{"n_kv_head": 6, "d_mlp": 2688, "activation": "tanh_gelu", "rope_fraction": 1.0, "attn_scale": 0.0884, "init": "normal", "init_std_up": 0.021, "lr": 0.000504, "decay_shape": "sqrt", "doc_mask": true}
MLP neurons of a small language model. Each row is named by its layer, matrix (down: output weights) and neuron, and shows model dimensions 256-511. Each number is 500 + 40 x the weight over its row's rms, rounded and kept within 0 to 999. Numbers have three digits each.
A block is one neuron, or neurons of one layer that tend to fire together. After each block is what it responds to, as a language model described it from the Wikipedia text at the highest values.

L3.down414:468461512449503460467525538520464453440460491490396479454516502487525481559443467509503510492524568600444530464449489527484480484486491572510502489502495589485439524499535495496418531500487540515525468442479503547523492515521494445485456426520472476484437462538484480521506477428493456499502532572478487417534528469463502492542507537488497512478586447503482504519466516511470522460483458457495537502558518508494501476526558494544497494549403503472549562498531522457506491513485505540577532524485576485523531486511495433470512516514413457484520430505507487521502529529468486494472496474550545452495499513544473566543621535471569467420484467553424448454533501531446485573492452505557467509517540485483494466489505425520468546435550393549440444476545462493511558465489507
L3.down1714:503542537455508494456484528521419481519493469485484434431543442560460547467422557511493482425487461486490579447472461478475549469462450454477518532504412562492498462510447531555509573476439525496457429547510480506451612481478525449533516470523522514509548525489514511438486534510481374441527457493488507445538556473469493496517489534545458532488493493510437515482475385505507517447482501534438462515484467453506497571527511449561500486527504513481481510476511537424548511540484547546400522477509540488491492426395466427500497523474526481541446447538497530434550511481423491590526514520492514498515505468514489544468532567406534453507462493514467518461502503556503566511557464502477529520454530537504507508527534458537482495495533504485503475536462429531536561478466521
L3.down1935:484500536496455510493486524466546450571504491482500537497596549519438500443441502531613514473487508488553483518504485412471497485539455493488509518476493492502488551520526496502512542522488571491500519487458500480491519428570526499489561511489528532565549528450456490515451475547559491500573436484521511512489473550536454432457562388486451550502549472541402546505477549516478511571543555589414505465442531495518505502536455481528490488483483486522518527507429544454522455528408525485515475412517531484542557546467586527472448402529475517498428532539482490507584467473446552541573560450443516458443495501464468517500554469497605451485551529529515462491467453487494501485498518429482447490454422513484528462452415489491518497548572522573491490510498500436500471569525493
L3.down2388:505487436522446462466454571471481507486505531501528452522495446446453454459547533528504561426507474453500481492529506491515514429488519483464487583457495436460465549486515493552492513464439473467632485517534477468448480470523513470491500512526554483453488486473463591527573513478463426493518571531473513488526489483490467550510445484469492515522470456436578605464459499493549429504504539508481475471560573488453528486514465565566466532405513499484488513475545514454490422555485522493535532507529509419482519437463552513487394555488550444484494493504466464499464462520562518536546508490432576531519544447443579492465555532461482480499463519498529499515464517443498529480495517501455475527474501470524528546466537566497516580572569493530561484548473535467544473570499544
Description: Column separators (|, ;) right after a number in sports statistics tables, e.g. a league apps/goals row "11 | 0 |" or a standings row.

L6.down743:483440503588505559537499566477499525493396483534492465503537513466545494516432514480566507483524497495452478485419481574569543513497545533502531515439472519479519514503547553515562558573472418440519463531569505505515577543551547517514588484560494533542502557552577524522481451416473450490458540503549507541542511500486425554496572529510477436464558467539548502476496536483507483553557547489553448512521497552463509470520470510528496495448474498481551459505471472416522521472445515499440509489419446442466516490544557487517478441488566516440496498468461534507535557494421461511475518507524484492521509540453508510480601458541581484505515494570526533525518569494450491412511471487570492517426497547551496548500475521498440473465443503483546485473473559575519454576501498
L6.down1948:503477484487501504460506533483539416475559489476459591527502533502497495536480447485528473438538468450444407477436481505513496539537579538457562503464520503408444466472449480445566486526425465464502454484462544560475542508440465533471486469441524493520500473497501451505508583402515521482473541480466518481489581450463462507455466571531452489450547449495522492491488539466552524512498512493526465435505446435456547509463534459498485513475581455468507523470491499408571542495467518555533467490499514517458392517545464455479504505489459436465547420526497536444469534487493416576511496475459465461506588564511499514507555504528571541466485454569457479444500513530455468496524448501499551534464427530496509607462492566517516531488462450545520528557545515516464515485427469
Description: City, region or country names completing a location phrase, often after "in" or a comma, e.g. Helsinki, Iran, New York, Somerset.

L2.down75:513557447441465536473484561547542514483478496494561485517511502536561516551508519536565519498578536541604493438553474547524543493590488487461497521478539569495521470441471511519463465475510441532467394487448524520553463518561542524495460581469612533471549528473528474484494451506515527487486501486531480515403581459545511414514528474450502517523508448520555436468519460516507404515492534484498573432539497544488512492390478520488538505583475497484515500532461420468534525504453407533524450456456505497498469524545506498482468493528457496465491499542507520509526489526500496504575512518461504471525488445524500450544457509461600516517493478438457519495491461526508466458515469474557500487466428496444429514555471448567470490490477439533504486537581508515506534538495511
L2.down288:547546466602548458448484491588504539473474555567538448464528521566516511521486487429473524508484553491531506499520498536483540486397582501541429550543407494489489466514549553530498491466548507517521461526424490454523452474495520435506540508508497476435452520527537515509529468495494480491483503457481516456495499531505479518605476516432556511530533501474479439556547500479542422427418512460525493449545518442509451472607381529465468494521451539429480604464542510504496485450433528516494540497469530522529575520470524445511494534523493593453533479534549427544586420521481462487535530547497508439480453533483443503552501486449498482516442513512505548438451481498516449463448533547462472483541548535475476505518498489487485554534546508501526506545449454466453509578508485
L2.down766:534518522534446439459510452482511495479496565531545447477558531455513503489493481472526467532422551499460547519507584510447555577571546485533491500519448458428502445540507497490499482461540543518417481584547474468517523466506464490517502514546514517512461488543408523460473601504505485489488504501538432479518493519523564549511509488481545472494499461525441498418524500566534485505509490481518486463497523477515515500467456580522507461538546472477468497562466512505547496432583496566446456561483496533507393497516467466526479491537578561507495510489534440502438466453483448501572423588515511456544425539483509524419499503512522551485491442500502551486481540571519504534495471555456501484429461497568496467513591466448478499468513412520465455584474490526483474485516519
L2.down1630:501526474475454504527527511458504526510484510467439472484513529577456501568557536523492502488508470525517430505565466560432465535420500479457495481549505548426494520477464497537511450544559498457517490515525505468528485543481570474493453496494441505493506579479525588563522438497545488504485575528489511550448400465459473462469521503485529477446434443462513545547530494554550459514536504477517592377473499535541487584557453492449472485466486503496520550460457558552593586454443451484489521579524443484467543472515510516512502541532578437549570535494490535527456495438525464516468465559517470484513452433532501469537563508515460555468471451497593477551436503522513495492452541480497544521459583532390547435488445496502530505533513426498463458476415487537533503572482500
L2.down1755:581526488471495533508482522497542566587567501550495485561471451407452468493503541522528511492514463445410523450494489502393519499516523538468519457508475484541433453486513553479538493534463566487437514414457491513625422526455456546493512424520465475438515481503556493497431494475534506512519478586559516541505469469557545410506533491513500516498476484524488472540521481554476499548531511481481512526496569477558470393524491514527465465522503508591474530570490550529501573527534468460470484512481552530541549502473531559593475501457455494514459490484513495513520530559471529551462584498569499487470455483483521479542478604499464469492487409511503575484481455500493421455514486562536486510492537491426404489478482487534425497459589502477550416516505518474574530487536488
L2.down1854:452498502476519536521485466507434438475504548518452515524531505467482558489539504477519467480467528492490395480536436552476407571543491456504496483511491573440581526468573444494514505486499511491487515455477496474493462570542542421541456565441505548537572422490481539522448527498467540527484573477420546513443529471497512501500497538498521421463520533519497538562495494497541473538579577426509489526473509458532572512519552454511522433465575508454484436578446552539485533505450504612470478546513466541514496608546557491551455528542447449551587446548530564501496506459537540525442522470478473582550449420504512539450561509421534517472408515475548482552481503524476422544531467452570549455392498492447522537522462457532472458561431489485449469520450491468495502543494517
L2.down2284:493488526550511600487555536502499460523611521439498497563574528524470523523514478528492502489478491469488407487485517495493465495510429528520436556584580461427505460475516512452458518539490501485460491486428504469451515550483505496587492436472552503521466535497452527530527511497534454548478523460482480479516508499472399461507484527470506516492456534455474478499479443504582476444511467524470509500557504421494527521509477577417494451430486565483472415501447491485488430519383518525490469539549478491482552477465558588518470514580495530508487490449481523544517513513589498569437495443432432536498493449527532458502559484421517509494478549420551587546464573493473478414502536527581571492485512544425531515548522463499576404498515465546496547510447478477510527481529473
L2.down2439:491506530450525514547494528524545481531481492490432479535510448492513401493334540436572440487511485573451478506533488418461462478509505510479463537501482495415508478437474544450483546504440536535563479505539513429487474511449523493509506503460446513538530580461459476554536448508567558510491521469493503511542548425568435441529491502521474529560484503550476491509537484498474487611504473440503547536442533459580528521476426501573543526482524482500414564490492538536467492548460517513422538484480527520499459471458525481514480538515493523549548476518459479523496468523508527507503523554538480510477535476494455457507496530531539560515471538495454478527503500517478466529472497542493568558478528545457511539566460506577476527506522516550516484517489442493494508422504460
Description: Final tokens or pieces of city, county and region names, often in lists or tables, such as Zagre-b, Los Angeles, Hertford-shire, Western; also occasionally "the" before a proper name.

L2.down2:548540512444392497504545467562509471445464437595502458534524539533558464471566537560477519467500469394516538459505481477525447557538490500481456426497480527530518492468484566511575519470477514518498452578435462431555513487456457532459546536543552461458528446483537489546507446506460490519481440457523511467456552490536512470457503498509521522472521482507518497507487472492533452550400436454458409510538495449481535514493463546427572538537486513476493527490539391409462474502459528509552545465492444551519451495455488520520565485422453487509516458455434478452430464532500439474464452573495444441441499543499527544480461521494418454527496489470478488489452492487507547469470478519492516469522475482486551467519569479560540533510538485561467523444529494484486550501541533
L2.down451:490466515523453478489505484555508553464538496569503451487560472475522520546456498481545511469525448504545471500507453478515485462518498512454546467499498532541542622499472485500508481558490474544518503514539532518460512572541538504554408522486590543507498405475530545504452559523493421506466506515487471501447411493463438561448511565459472441485510500519507465512506475452514512479465457539475468472452500516496520515511501474441488535498486512507507453523500507533490516542516501472461521489474516489527506539470500533562518517469519487471434488509484514513446515455464578584469546429537519467540451548505512516492570503470470451548534461461471523546596383453467482529508453454553457538594481459464445422387500450497487524419505465576500496442482502448490517521485479
L2.down476:507448479527497535469524573504536446514511519474506548554459557535485506517519563558490451553445449522572524483532435528511462545479583520503510560530433437503482455532551492454552402497530482481531474545438532451494483535524530471518511473505468543459516504393468512502505491437376533515618506478486501447409484524492542538468512585505516523457581508494536444473605452566464450548479505566608576478500470501492513475531493512505496548568541552531577414490555474492505525512457486484529452506492569482449502531398596505570495500546460489574453527463507471540453568458523508473531535506497483459456479503501536585534537444443473482468537557529434533574503514547487515540457541522464490529451430485468504515497468519525444466480503477476488521440509625519518496505401452
L2.down620:557506548498534487426510509464498493448433481447419491554508479532461486444466505522503516522540538491487440534478491510468503499520449496518424454470524481457538512527525513523508539510514513566465485495454464556554494554518536506525488471456473570524485503495547535461433554495464459482493501531442536414505411480496468474478477474465479443514460514471494502517519529482466571495534463545498466533488452442499469496473540504478528515446572463509551485518429604445547512502484560502494500538513349481543465511488465497549501479492495476462418485508449552549503474483547497544509528460484547469542533529480526457490563490546525499514499475469532529498473541517511494503522463534516464496443562591431534475532491478468526491541442475554498452580434489512473515586450475
L2.down1652:506562500457473421465567484526524394482532463479447501496472463539591512549493551515482520449413489456509456567415526503475547541533498515510519448497571489471515514465501413493423536517479431498557511522544483496470550485431539402527492488454552555454527470507570495499506552503483525447499536500527519520470504545549599502549467502446486550522551503541505521494535482543497467503508511504467485539571485413527520543485448551485551514500452524490502455490471501456490469559467439508410452502488521515490523468520544506534472452553586452482580469558449514457557532508554470462489497544416473495501403501498459559494522498452561542487451528511539493472463550552518504537547521486455519534498493520459497436529518571491451500525525531534515514476527497449485437575499389
L2.down1698:498462492509562539531430537580460493485568494612481500458498510531465623502432454491470504490475438506469507495550532475501420514587501505441500564492491594531530433439465533495529484494504509486488490536503441510465569518522417536443475516539510502478580482498495506499524482510526491510448408473506403507548570482502520430487452514473451524473577496501475562472491467475557518435430572561453461585473523456504458487480456432503538523510569512548485539476490603476498487453471527504530539478510516414514473511506510418483478617532551517524473580501523442438561427512508488510558496555463504414462528526521437491489495482457532482485542497473526430551466445611422461490501460512508570528477454485442443520490480506424504454524558501495472483494538497505525520471449512
L2.down2453:532541510482482461521472459531455508488419487503456443496476537479509535523501476477419533580523602582500535443489499487547487492480499471448513505503484482547383502457532465482473495522481493408481525464469488476497465496525514478477514471475556595521546467498518479512548475491544508519501536526482501442491440468391476437504506550502481465453492430493489549483421472452579538534494484460450422542523372489556457482469555509472491547474504479520550531412498513516490448502494464541505460490499483525397500496460509516484559570549509572535576454547505421469519525438548478541520496424569448539510437527526554470530491491530524499534561433472516428521541523579597497445517529504505460520530503547487559419620504485382470545437516531424515477443530490383502436498516424
L2.down2512:482492488513535449517497588486589519525491467492571512523496458524461571485560489467546495481527540473509468500457492497473480462515549498480489475459543506503472494552428444534539433453512487506470511567575543459553575499586472501525503502488471476578478489475540428497480426475418452499498477470488453436503498462528569495505435494568548545434513420507515488533514460528576419390511464507510466476548443509501479567522548485579473497491541500436452530506514537512479508536506527449528499523506408487447460519524472519515536490510508477514515488535503479561423501474507447546523425511535546530503518491537550542541559527530507444485453473491503458511519543430475498427529520508584548553531530491460479516556523555429606470444618584464519435589570561451548506486415513
Description: Pipe, semicolon or blank-cell separators in football career and league tables, usually after a 0 cell (e.g. "3 | 0 |"); weakly, "to"/"and" in age ranges.

L6.down980:486492447457547564537431479513488459535459472476502507576538558527478469528398466590503487504483491501532533539458492487498449496458530467473553501551459535462556467535549506554494453488533501494458528499459430528543513533518557498467492507495497488529520503540504515539477528544508481542469475513378497552494475499470521493452499524528573479505567488450495527496418400460427499495437457524412466540524492491588498539475457548554576467449498424465476451404461513491461555465468410522519521450500526460466554494457483509505444580576550464538522492488478507505481595495473506581379488566542468521537507411510480408448534463580532522507526453563506532516504535547566519529470542487485437509460508510505533474442504516535502437518556536533469487488517512476466557518455499
L6.down1356:536515506489483528576556473524478491474527446529445470500512479460496438502499435525546527467620583510428465526520562509487466557492504500419449440495463521518500441493406519499541539486518546478483530523491475456543549563521504546483507548520517494493439479476465508569487519473517512503440489476454506527567445510489531449408482478458503492476472472509429435473441429534467474444482440466565485503482508546516554468470430505418611494569473398573449492500465453494509516462490478519600464543443497484491549564420494534499474482495506481593519472416535488487496538547499492533478521531506510433574486477452450499447535583488497460486442499521542434475490483544491432481451487503494510502549545456492512520491564505511574476457501573551505496467502474526522480456531443
Description: Punctuation closing a sentence or unit, mostly periods, also closing quotes, colons before quotes, heading markers and table bars, e.g. ". The", "):", "==".

L6.down956:520500484559507498509493457444504484493553506479476462468535489451513503488488421494457463502512498433526521488562572527459458512546539517520460461523552545543508480505499483477516468567535489490582567481491526451523516447465546523459481500466464502534503515525510524546504500575546565558571448479548410413488490472522479481551484495505548505414527511522524436484522469484455548460544486473503493551495467546513499522491571544438492546501448571488535527507484603550468465476443544528505514543507468562528551469536527443540448462458481600491490509594463488531499534458515479575510507472383588469508472502511562529582479503517564513477542529440521516434515483547488431440498494487533508481465508514426533482410501476477504510481506479557457438391510500463483468487540469
L6.down1494:480516504535502492458521473459437528464471521524507519482485506446549498562524455483432465541456467470529483474473500458519472474487543605517523451453470513498603521538481497516507482465465571475548466545386539539451609391389500516527512580470428525469516511437489583520485543512495482553394496487467523584523534452436488589505430542491551480504510530454493451495548458515524443560560537583561535425415494481530547561490511479482501548518514464548526462576553503507480512445561505491405569488528556477515521445495436484491460499467516432502522491550557513456524514518437429489526452483614535554520460424522486472419488459523486468490493515437487588490470418536519504491416484528567464493555464526514442503453420504502526453449502455472502516490463457495497546575566484
Description: Pipe separators between numeric cells in sports career-statistics tables, often right after a 0 or dash (0 | 0); also first word-pieces starting rarer names or words mid-sentence, such as Sa(uron), La(áb), trav(elling).

L3.down16:455527475525465503534538512475465496539507424500552508526585451440516554534545509434498523528470548457481451512418441539498410496515497580435472486492599539480490535435505409504506557558516519549547484535496492452578500498480451504421523536440520561556480442433514458553427445483474512503571524517398552590502539573495568475526489538434393526485522509456540505429505479546467466487479542494483609466494445445505531517541547525493485584492561503531482533480491448461465434468468420560483491479580465449524529529570443486501490525507542460471554441522436501502468492561474458514448504462434502498543567530555417475429495456521450553483460485476478439589483518550488423522468532477467541550542532525483494509476522550537565504478432493453439444491489511443483531545472486
L3.down2115:542503531439463498507540461390494504453446528527529522549500480469462476510554547499472545447547516441481491510528500486426516423502518482558460450529462569528463544456441510554508437518480525460526575520493487517595492488478529422455404457481546563483477482535460523495432515499544503443458510387479544505396508510476442468409538550468480500426575488449547428511532472522512445440495460513427561495534467456480498528545531485482538522503558441496416496495482504493482447465494569500492548516522505489451502518550461533517467535476565501535493465512481537438551479496482547480471525482507369472446503544519557499463475543480534467551488480514495457531502564460468516437524536490415524585495537530480569532511520527544556479493498516515477513554429447573501490546467438
L3.down2244:517450539526493525541523573527454494515469525464496503497569467490509476442534488464495489503516468501518496492389455515574434511545517461512496492474524528594511497496523516527513491466483460563513530497510436404452520569475501575559489482491526514533447468424498477482478546504472502493473453462564490508407493565490486546524504497513464493527585468442499475487575449516481505395475471494483488484507446521535546473527585458516550484438543518464491523523498521446365592510515514449473557548537504459509525458504486532476456542501496462491540537545469513524552465399543487456520534498442424528519481483527551493397500441464480486469515517464533500506482542474471408494480525493432577435472447513529513410494440479523491556455423443449455469475526510483435504497476536
L3.down2597:504484579562547481446545580500537449498550554535532512510482529539517538519560473460524531499509536490436438499485466538479458467538549422525470532498517439477427580576491485483480553512517530471441461482464497455521510571467515543499484488464474513485487511482463533589482481482483551489411460505516540518502480520463424467440600537547483517404489479457394536546509479464513487456539535497505510431534431483540527535513487543493501460422554490440481504514437459479529518479495504529501555436522506495530467481525500496493536564550549516520492462485497492517477548462496473552444520405501467476492512548456524469476557478460490538510519533517553488549490523541465397519464537512515553515547561493433488464547446466513540544511476476476552526466479543571436523509513550
Description: Later parts of multi-word place or proper names and the comma or in that follows, as in London, England; West Yorkshire; Worcestershire.